Part of a small language model's weights: vocabulary 50257.
MLP neurons of a small language model. Each row is named by its layer, matrix (gate and up: input weights; down: output weights) and neuron, and shows model dimensions 186-249. Each number is 200 + 30 x the weight over its row's rms, rounded and kept within 0 to 999. A neuron's up and down rows have the sign that makes its largest values positive.
A block is one neuron, or neurons of one layer that tend to fire together. After each block is what it responds to, as a language model described it from the Wikipedia text at the highest values.

L4.gate272,219,188,221,221,169,240,254,199,241,228,204,198,158,173,243,157,177,163,168,195,194,150,181,216,160,230,205,206,207,183,209,191,248,181,185,113,200,232,233,241,245,166,196,250,189,168,140,169,239,197,156,232,214,210,154,187,167,164,180,196,199,222,174,190
L4.up272,189,165,199,175,141,181,194,183,189,258,206,250,173,220,206,209,194,124,223,195,186,169,175,191,201,227,159,203,196,175,214,242,251,181,197,194,154,175,176,241,207,217,190,196,203,199,220,155,232,175,217,230,215,176,175,218,237,232,234,163,224,228,204,203
L4.down272,152,242,130,177,216,198,166,188,194,190,237,235,157,265,205,201,199,234,199,211,260,255,199,199,229,180,178,221,229,238,169,202,246,187,167,108,228,233,197,224,171,211,170,253,185,225,233,218,194,173,199,189,177,203,227,198,171,245,185,213,132,191,214,213
L4.gate384,215,196,168,200,206,248,237,213,242,186,215,199,180,241,136,205,217,178,173,135,204,237,187,198,205,248,202,213,124,195,187,206,160,162,220,197,198,173,208,184,242,200,210,193,166,210,235,170,244,252,260,190,203,189,212,164,231,245,210,158,230,226,181,235
L4.up384,164,167,173,217,214,211,199,192,199,260,183,232,183,194,190,244,176,130,246,174,204,190,254,203,192,243,221,182,163,245,145,202,211,197,218,241,169,260,293,138,228,185,186,221,203,181,182,210,249,202,240,169,176,256,188,223,219,237,231,196,184,156,206,241
L4.down384,207,166,218,237,234,237,226,200,147,181,270,213,200,121,268,149,211,204,164,187,162,204,196,194,200,189,179,236,229,144,248,204,212,159,239,197,204,189,191,190,240,192,189,261,185,208,184,198,177,193,129,223,256,255,193,197,171,165,193,147,196,192,217,176
L4.gate641,180,189,205,178,241,187,236,205,232,154,205,231,169,193,217,214,212,209,147,242,174,226,113,236,180,230,172,210,203,200,175,175,209,208,250,197,199,198,245,194,219,209,191,199,222,218,210,137,219,205,190,255,227,140,146,227,210,230,176,231,200,192,171,222
L4.up641,202,174,196,188,172,229,259,264,241,216,149,186,167,177,242,213,182,186,212,265,252,160,185,183,180,166,213,208,153,226,228,240,191,207,204,146,243,145,197,216,254,218,196,199,161,255,212,208,207,225,213,156,202,230,165,182,142,266,237,199,203,318,162,200
L4.down641,242,127,206,231,220,227,246,207,276,122,203,198,193,135,230,223,178,225,184,183,219,204,236,181,183,185,221,227,177,125,188,216,214,129,218,226,257,230,236,189,209,232,221,180,187,193,236,212,256,172,193,192,186,173,120,190,212,220,264,152,186,215,244,234
L4.gate1075,178,194,216,192,205,226,160,176,202,188,213,144,207,249,217,171,208,175,208,200,288,213,205,218,154,182,193,259,167,208,182,206,249,189,243,122,188,242,237,186,208,187,222,200,226,186,158,137,223,224,157,216,169,140,262,154,155,220,165,236,177,239,147,249
L4.up1075,177,181,168,220,236,263,215,170,199,212,248,166,177,206,194,188,157,207,196,195,195,228,162,260,204,184,209,237,219,214,205,248,186,140,180,169,206,167,193,215,224,216,238,170,181,182,236,166,215,301,110,219,244,158,175,198,154,195,183,194,215,196,211,242
L4.down1075,225,164,135,247,210,175,139,218,205,174,195,226,144,122,218,177,187,240,141,217,217,162,193,188,235,178,133,218,173,206,153,242,220,157,239,195,232,213,234,228,209,210,200,196,211,182,244,213,198,150,237,183,196,196,133,226,200,210,115,214,190,163,217,245
The last three digits of four-digit years, after the split-off leading 1 or 2, in dated prose such as 1'986', 2'010', 1'990's.

L4.gate24,225,192,168,225,161,163,176,212,178,253,191,191,189,234,180,195,243,171,218,267,165,211,206,193,215,198,234,221,195,201,207,191,197,163,159,223,209,219,183,170,200,166,227,198,207,225,211,230,229,167,170,186,185,182,241,225,150,157,253,188,179,224,195,207
L4.up24,249,226,200,224,161,233,205,193,212,193,204,193,214,198,203,172,251,213,201,157,204,188,237,208,222,183,202,243,182,192,179,192,184,259,131,263,231,154,213,168,187,159,210,234,230,163,189,223,187,191,206,194,201,168,175,187,127,195,207,200,130,191,180,171
L4.down24,209,177,252,182,208,245,130,176,205,209,235,237,212,257,198,212,167,219,251,214,215,229,219,165,200,204,168,211,175,237,210,196,160,200,251,197,205,180,159,148,206,188,141,227,134,229,154,149,177,223,193,152,244,210,199,179,219,224,173,199,209,146,191,157
L4.gate247,184,208,190,240,203,205,210,211,214,217,239,209,238,237,242,209,175,218,206,194,197,214,173,149,194,236,200,250,183,247,237,212,210,178,164,224,184,208,237,143,171,211,188,190,115,204,195,170,226,223,204,167,178,218,240,139,156,198,195,191,230,226,197,156
L4.up247,187,227,194,211,272,206,193,199,201,186,213,222,224,206,205,213,195,222,260,202,168,257,247,150,233,278,206,237,216,175,182,234,189,224,140,215,159,206,219,204,189,177,140,212,161,158,245,196,230,190,211,179,210,159,192,218,217,192,207,155,225,194,177,165
L4.down247,193,222,203,212,215,229,212,232,170,203,198,196,188,202,234,238,180,131,177,233,200,186,238,245,171,182,232,238,195,201,184,173,213,219,230,173,253,194,205,216,124,169,262,158,170,265,135,152,168,254,226,228,192,174,256,166,249,196,182,203,203,175,168,160
L4.gate775,184,191,160,161,194,203,210,135,210,172,251,179,198,205,233,243,231,148,204,190,253,199,173,237,159,234,200,233,219,277,211,220,210,155,207,145,239,195,193,192,277,147,163,246,162,153,167,214,196,230,174,152,206,179,174,244,174,190,171,217,219,173,195,228
L4.up775,171,226,176,264,229,224,179,227,209,182,236,255,163,151,190,159,158,225,221,215,217,192,143,297,194,214,161,252,199,199,234,189,226,252,229,182,199,195,210,235,200,174,174,228,191,236,242,202,190,238,244,201,181,214,174,178,189,180,209,230,190,176,160,170
L4.down775,215,196,186,201,174,190,255,200,189,153,217,183,186,217,248,186,213,206,231,235,218,166,205,191,149,208,208,210,218,212,165,227,181,195,202,220,196,119,205,217,220,193,170,206,168,157,208,178,241,223,224,131,243,169,161,206,180,230,227,209,181,226,225,138
L4.gate1224,228,173,192,225,257,204,177,188,247,180,199,204,184,214,234,220,228,207,144,176,121,223,207,212,208,251,205,217,215,175,192,157,226,224,144,217,239,169,210,236,195,243,230,171,159,210,185,170,231,189,224,170,230,187,186,250,175,187,211,143,196,128,212,140
L4.up1224,205,177,164,194,196,198,204,135,242,219,209,230,196,204,219,218,171,205,219,171,150,236,211,212,192,224,255,213,163,214,233,179,173,145,213,231,175,158,155,207,184,223,167,153,194,209,210,226,194,214,238,223,222,184,241,223,196,208,228,174,150,233,201,160
L4.down1224,183,200,217,190,191,120,165,225,227,238,164,232,204,241,179,161,220,202,198,184,160,134,190,242,192,218,201,182,178,180,191,190,194,210,191,263,131,185,166,212,168,167,181,206,132,226,198,199,105,233,221,202,207,169,142,230,174,179,210,168,207,168,192,202
Day-of-week names and relative time words ending a time phrase, such as Thursday, Saturday, weekdays, year later, following season, that day.

L4.gate355,273,193,137,196,193,232,198,221,156,154,194,143,183,195,251,169,165,202,244,223,199,225,214,245,177,162,217,177,220,167,235,174,195,194,141,191,249,182,165,207,210,230,160,191,203,211,210,173,126,155,166,197,224,194,228,162,155,240,194,182,220,177,244,203
L4.up355,166,156,184,210,145,192,236,152,201,246,264,186,229,163,263,194,203,250,205,177,229,222,222,200,212,192,177,229,167,242,229,165,281,237,190,138,221,168,228,147,240,213,148,245,206,172,212,208,181,174,152,208,238,165,216,154,146,233,215,245,214,209,198,161
L4.down355,203,229,240,143,153,228,184,209,220,238,197,211,185,201,168,165,197,188,191,207,231,203,181,254,197,176,212,214,213,167,216,198,200,209,190,166,183,223,179,143,197,196,172,191,239,174,194,202,217,144,230,193,183,191,226,207,175,201,183,221,187,163,200,182
L4.gate383,250,237,206,226,228,186,210,140,192,194,223,139,204,158,197,191,236,223,135,200,188,228,191,191,229,223,172,200,200,166,170,193,199,248,190,196,146,202,165,205,219,213,229,161,210,149,193,182,265,204,191,223,249,210,163,163,202,173,226,173,158,177,222,204
L4.up383,210,257,192,242,187,232,194,247,153,204,226,169,223,159,245,263,204,216,230,220,210,207,196,173,236,231,181,241,196,252,210,199,157,169,146,231,174,209,209,221,208,207,216,186,161,198,203,169,198,190,228,224,211,183,207,207,195,257,216,191,252,199,214,247
L4.down383,165,184,225,195,170,190,141,198,200,225,236,190,197,172,228,197,179,237,211,199,210,168,222,178,145,198,161,230,208,269,169,164,179,216,239,190,190,229,233,217,170,231,191,213,224,214,204,188,267,200,231,207,177,203,236,181,224,181,150,239,183,186,174,218
L4.gate1052,192,197,195,194,212,291,197,154,218,165,179,148,226,230,202,194,144,223,156,233,225,223,189,250,271,158,203,213,165,216,213,246,178,134,188,160,198,252,186,170,233,220,201,143,170,184,181,245,173,215,213,190,209,228,184,140,205,231,143,162,229,211,208,174
L4.up1052,206,204,205,221,223,187,196,193,233,207,215,169,206,200,216,216,206,182,206,170,217,212,254,212,153,185,205,196,163,202,176,170,189,207,212,193,252,196,190,175,160,207,204,197,225,167,211,270,239,212,167,163,174,166,184,219,153,153,194,141,213,235,172,248
L4.down1052,174,149,196,187,157,208,246,144,161,180,224,227,208,209,225,174,172,157,193,189,221,151,229,264,182,194,235,189,172,213,211,243,161,236,204,206,206,190,233,189,179,218,199,176,238,193,210,232,211,172,218,196,228,192,194,193,207,224,162,195,246,224,197,218
L4.gate1163,178,179,202,212,241,190,145,170,212,252,218,246,171,239,208,169,167,173,196,211,222,181,181,222,158,214,181,187,214,228,215,200,176,208,185,211,175,235,227,188,174,221,218,181,219,201,193,190,191,201,193,228,180,141,206,218,186,180,216,170,260,176,185,239
L4.up1163,201,213,244,236,219,161,143,223,161,199,205,161,246,210,218,217,180,208,197,183,200,218,188,223,204,190,191,142,253,131,115,161,208,233,190,173,208,203,183,222,219,264,175,132,235,163,214,178,131,233,209,241,227,197,237,225,256,130,211,190,237,220,189,235
L4.down1163,160,163,214,248,174,197,161,154,195,217,250,230,170,206,258,232,199,243,231,195,188,207,228,100,160,181,175,183,215,246,185,181,192,175,184,169,156,192,200,200,212,202,199,193,226,231,195,216,204,219,217,175,197,191,244,241,202,195,188,264,249,163,215,161
Mainly "with" (also "with the", "with a") opening an accompanying phrase after a verb or clause, e.g. "escaped with", "expanded with", "evolves with".

L9.gate1042,229,191,161,147,252,226,183,194,165,171,190,243,186,217,133,217,180,199,164,183,203,178,177,250,145,200,193,231,245,171,156,179,205,186,176,172,219,236,206,191,240,193,190,189,192,255,240,202,271,211,210,134,283,218,223,237,155,228,208,203,225,204,247,196
L9.up1042,193,155,145,132,198,191,167,277,250,208,190,206,169,149,142,190,214,230,153,198,225,181,207,212,124,177,191,198,187,210,151,225,154,152,221,196,178,200,188,264,192,174,288,252,196,204,210,208,189,187,214,189,239,211,195,211,250,193,220,150,195,233,239,199
L9.down1042,247,163,204,234,202,218,222,220,267,165,160,210,131,269,177,225,280,199,203,179,229,247,184,239,224,150,172,200,221,217,220,176,170,202,238,196,194,211,217,203,182,253,216,215,206,249,198,250,164,225,184,210,172,212,248,212,153,200,208,160,230,155,227,146
Year digit pieces after a leading 1 or 2, such as 2'008' and 2'017'; row-start pipes in results tables; and words right after dated events, such as announced or UEFA.

L9.gate778,126,241,191,190,260,170,190,206,184,190,230,203,241,260,239,228,206,197,149,268,158,231,174,147,185,218,193,227,199,211,189,192,213,224,165,209,128,183,211,167,159,234,242,130,177,144,217,220,210,189,168,191,197,224,203,154,174,199,259,191,139,177,244,239
L9.up778,220,141,171,158,188,291,180,195,170,152,225,215,216,201,184,208,199,154,214,214,176,193,286,188,278,156,174,246,229,189,233,183,182,248,200,189,215,141,191,195,183,197,237,150,217,221,184,244,208,187,190,212,184,159,205,193,195,175,148,215,250,178,163,161
L9.down778,233,189,226,184,216,200,223,223,183,164,163,210,187,243,183,166,217,190,211,216,246,261,214,197,228,215,229,203,190,233,245,218,251,222,196,170,178,185,200,201,219,232,167,194,202,176,193,170,165,146,200,194,256,164,186,181,193,172,188,212,171,203,172,190
Preposition-plus-article tokens such as at the, with the, of the that introduce a specific named place, organization or thing, e.g. employed at the Division, at the Eurovision Song Contest, with the formula.

L7.gate638,159,177,192,167,246,193,191,182,210,298,186,224,193,174,243,194,191,178,182,181,205,203,273,179,179,176,162,240,242,244,177,223,216,217,200,180,214,208,172,155,229,184,221,180,195,204,190,183,223,221,217,227,185,241,206,191,85,197,234,166,187,230,141,189
L7.up638,201,199,165,185,201,205,195,170,171,222,189,147,149,199,233,237,178,173,209,156,162,208,129,182,164,167,177,196,248,189,171,226,205,196,214,173,200,216,150,202,216,169,192,222,168,211,181,248,178,210,190,211,183,172,199,124,181,195,272,216,265,197,172,153
L7.down638,236,217,188,197,255,211,204,182,171,184,160,186,214,243,141,194,236,164,205,210,184,192,202,205,176,220,193,121,192,197,164,248,215,146,153,211,192,184,200,215,223,154,210,235,220,154,212,164,241,280,201,277,186,196,283,231,248,182,216,233,240,164,224,194
L7.gate712,211,184,212,238,220,165,213,268,198,186,244,159,185,171,187,220,175,161,138,159,199,199,175,182,195,202,212,186,240,208,188,178,276,170,156,174,209,190,205,195,164,250,198,160,224,197,152,199,221,242,162,166,221,201,222,189,216,145,176,168,194,188,176,206
L7.up712,203,206,198,205,224,202,209,213,173,198,177,188,237,208,191,203,171,120,170,204,176,208,217,212,203,243,190,207,164,149,240,179,184,187,198,195,205,203,189,185,216,224,221,191,184,207,184,185,211,206,127,194,207,208,198,191,221,216,163,153,208,205,182,195
L7.down712,191,177,200,253,235,192,208,211,156,190,232,170,195,207,237,240,195,154,252,233,209,205,206,212,183,218,145,186,226,271,195,174,252,167,139,186,239,195,155,210,187,198,229,210,209,231,229,229,147,160,143,200,239,218,177,210,153,148,158,197,194,185,193,184
L7.gate842,190,236,179,230,187,272,231,166,223,170,213,210,199,192,200,151,188,200,199,208,205,210,218,201,184,202,222,203,192,177,208,139,230,203,213,228,257,204,144,186,273,207,246,207,203,205,243,195,234,192,216,223,203,219,218,161,227,224,185,238,206,212,279,220
L7.up842,243,203,241,199,175,281,182,165,182,188,200,175,190,249,202,194,230,238,202,209,174,216,147,207,150,200,186,204,231,202,182,191,206,239,221,233,186,227,226,201,152,179,169,196,222,269,225,186,250,199,206,207,162,232,193,206,236,179,168,243,198,165,105,197
L7.down842,200,229,212,183,222,252,187,226,221,198,198,218,179,186,179,175,211,223,224,205,185,204,228,239,183,203,164,200,224,208,185,163,184,269,206,211,230,209,239,190,201,191,198,290,187,256,210,224,199,159,207,190,197,188,224,180,239,168,189,153,244,178,167,180
L7.gate1294,153,173,226,208,172,209,167,166,149,245,139,218,260,183,249,166,197,156,158,219,189,196,229,243,213,174,166,158,194,148,233,144,224,215,177,127,190,213,221,170,218,197,136,180,282,187,218,188,215,201,203,244,193,183,230,217,241,167,183,193,219,240,179,158
L7.up1294,193,183,221,190,154,189,174,285,213,210,199,215,186,205,157,202,233,239,117,184,199,198,207,228,236,218,193,204,231,237,228,262,207,199,198,177,218,230,233,199,217,159,199,174,173,186,224,202,269,163,200,205,206,209,167,251,145,182,187,177,202,152,182,184
L7.down1294,209,223,182,235,218,157,210,185,201,236,131,205,210,251,192,167,227,195,154,229,206,168,233,175,150,191,138,179,228,158,160,187,221,205,191,227,181,202,182,233,246,175,219,207,215,198,211,205,210,201,250,236,209,195,233,288,206,223,175,217,132,141,207,213
Prepositions and negators after a noun or verb that add what accompanies or is lacking, e.g. with, without, not, no, received.

L7.gate57,166,193,203,231,212,255,168,266,168,223,212,230,195,143,233,210,214,212,147,208,195,198,239,210,250,217,215,218,176,210,177,174,191,164,216,222,202,179,219,231,271,146,190,238,160,208,170,191,198,190,157,229,229,212,160,214,173,193,183,200,232,215,263,155
L7.up57,154,128,180,196,212,192,190,170,203,264,219,149,158,166,194,165,203,190,218,253,218,192,201,177,206,199,216,239,161,191,176,200,196,210,244,180,211,230,237,223,226,167,187,211,182,177,180,200,225,210,215,209,203,213,161,200,186,237,209,249,227,237,175,259
L7.down57,151,253,167,257,200,201,243,179,195,232,134,171,157,205,180,168,151,223,245,198,207,171,239,238,206,223,203,185,264,204,253,220,201,162,250,162,241,234,175,254,205,179,232,184,176,168,209,229,220,201,187,195,178,210,185,155,248,200,221,172,140,189,193,183
L7.gate939,154,200,207,158,214,187,202,193,126,177,204,204,178,185,210,214,210,233,198,260,208,235,201,203,163,175,249,187,190,144,178,211,177,186,186,198,210,209,207,212,227,190,184,165,182,178,172,197,182,190,159,189,215,185,135,206,202,175,196,211,181,247,238,217
L7.up939,196,226,190,216,143,246,199,190,166,239,209,223,197,181,176,142,174,199,212,177,224,247,218,183,161,210,158,184,192,187,165,178,268,195,147,173,192,200,184,204,200,176,191,217,201,187,192,201,235,239,141,237,174,224,165,221,267,220,184,136,134,252,192,237
L7.down939,139,180,180,225,170,216,261,185,180,224,146,188,180,206,222,224,196,154,135,213,214,231,186,237,198,162,165,259,212,207,189,189,149,219,175,231,186,156,194,195,171,171,214,195,203,172,158,223,231,167,214,151,189,179,147,229,229,247,185,167,193,183,166,266
L7.gate953,168,211,113,199,212,218,185,262,178,207,240,155,260,192,195,213,163,211,178,241,215,249,210,216,176,187,227,189,238,185,192,216,201,202,237,173,211,190,206,228,211,203,241,194,185,199,205,220,250,224,223,154,196,197,145,195,212,202,289,181,245,232,228,255
L7.up953,172,209,198,206,151,252,192,242,181,252,176,175,195,217,162,149,226,213,170,171,180,256,234,208,215,171,190,234,176,162,224,246,102,204,216,221,278,184,218,177,223,135,231,258,229,219,208,186,222,207,237,221,181,161,168,214,254,201,209,182,143,193,196,172
L7.down953,203,222,174,188,175,195,184,257,228,187,166,176,232,157,221,225,127,234,178,210,254,183,198,206,160,167,183,212,222,184,195,198,190,195,219,180,198,260,185,256,181,258,241,181,246,227,181,185,208,224,210,183,201,176,240,155,227,200,198,188,238,208,209,231
L7.gate1124,184,225,188,232,177,206,204,188,221,196,167,181,168,175,157,181,180,208,213,134,224,200,172,166,214,215,195,187,249,180,174,201,230,210,227,236,239,206,255,174,205,176,194,196,246,182,207,223,198,157,217,276,265,184,209,165,191,180,239,156,196,195,187,114
L7.up1124,171,183,196,220,212,214,182,243,220,204,172,236,139,175,238,266,218,195,184,217,225,208,135,226,163,280,175,198,177,67,213,219,240,144,187,216,167,217,187,175,179,194,153,222,175,249,200,234,236,209,205,207,99,161,138,165,164,178,209,176,204,177,127,203
L7.down1124,240,192,221,196,134,221,176,204,212,206,173,193,172,179,214,185,210,200,193,181,245,187,158,166,180,230,180,172,197,220,156,178,255,192,180,195,232,208,181,175,178,166,218,210,206,213,181,170,207,190,179,159,213,198,101,121,166,205,193,223,157,202,193,150
Number pieces following a split-off first digit, mostly the tail of years and decades like 1|990s or 2|020, plus small digits in tables and units.

L9.gate241,259,175,182,156,205,202,196,129,154,164,192,199,183,213,230,160,223,187,220,216,144,246,202,200,220,202,196,227,205,184,180,201,192,188,145,257,188,150,217,199,129,187,193,165,215,168,209,234,182,187,249,211,227,207,184,184,161,179,210,221,189,187,180,199
L9.up241,197,210,172,217,187,218,178,164,174,186,194,199,236,198,247,173,176,216,202,204,152,272,205,222,225,177,195,190,179,229,216,166,190,194,133,209,196,138,181,191,188,229,186,238,209,207,168,237,228,207,194,197,242,201,192,177,172,227,198,167,218,166,165,180
L9.down241,257,162,249,182,194,132,135,208,208,140,187,195,204,188,155,171,245,234,168,191,183,188,195,164,219,167,215,218,214,122,202,184,168,221,218,179,239,183,170,206,192,195,196,196,200,201,252,198,207,222,185,181,163,195,240,191,173,178,221,129,213,187,210,185
Tokens just before a date, time, number or score, such as "on", "at", table cell separators, colons and "'s", mostly in schedule, broadcast and table text.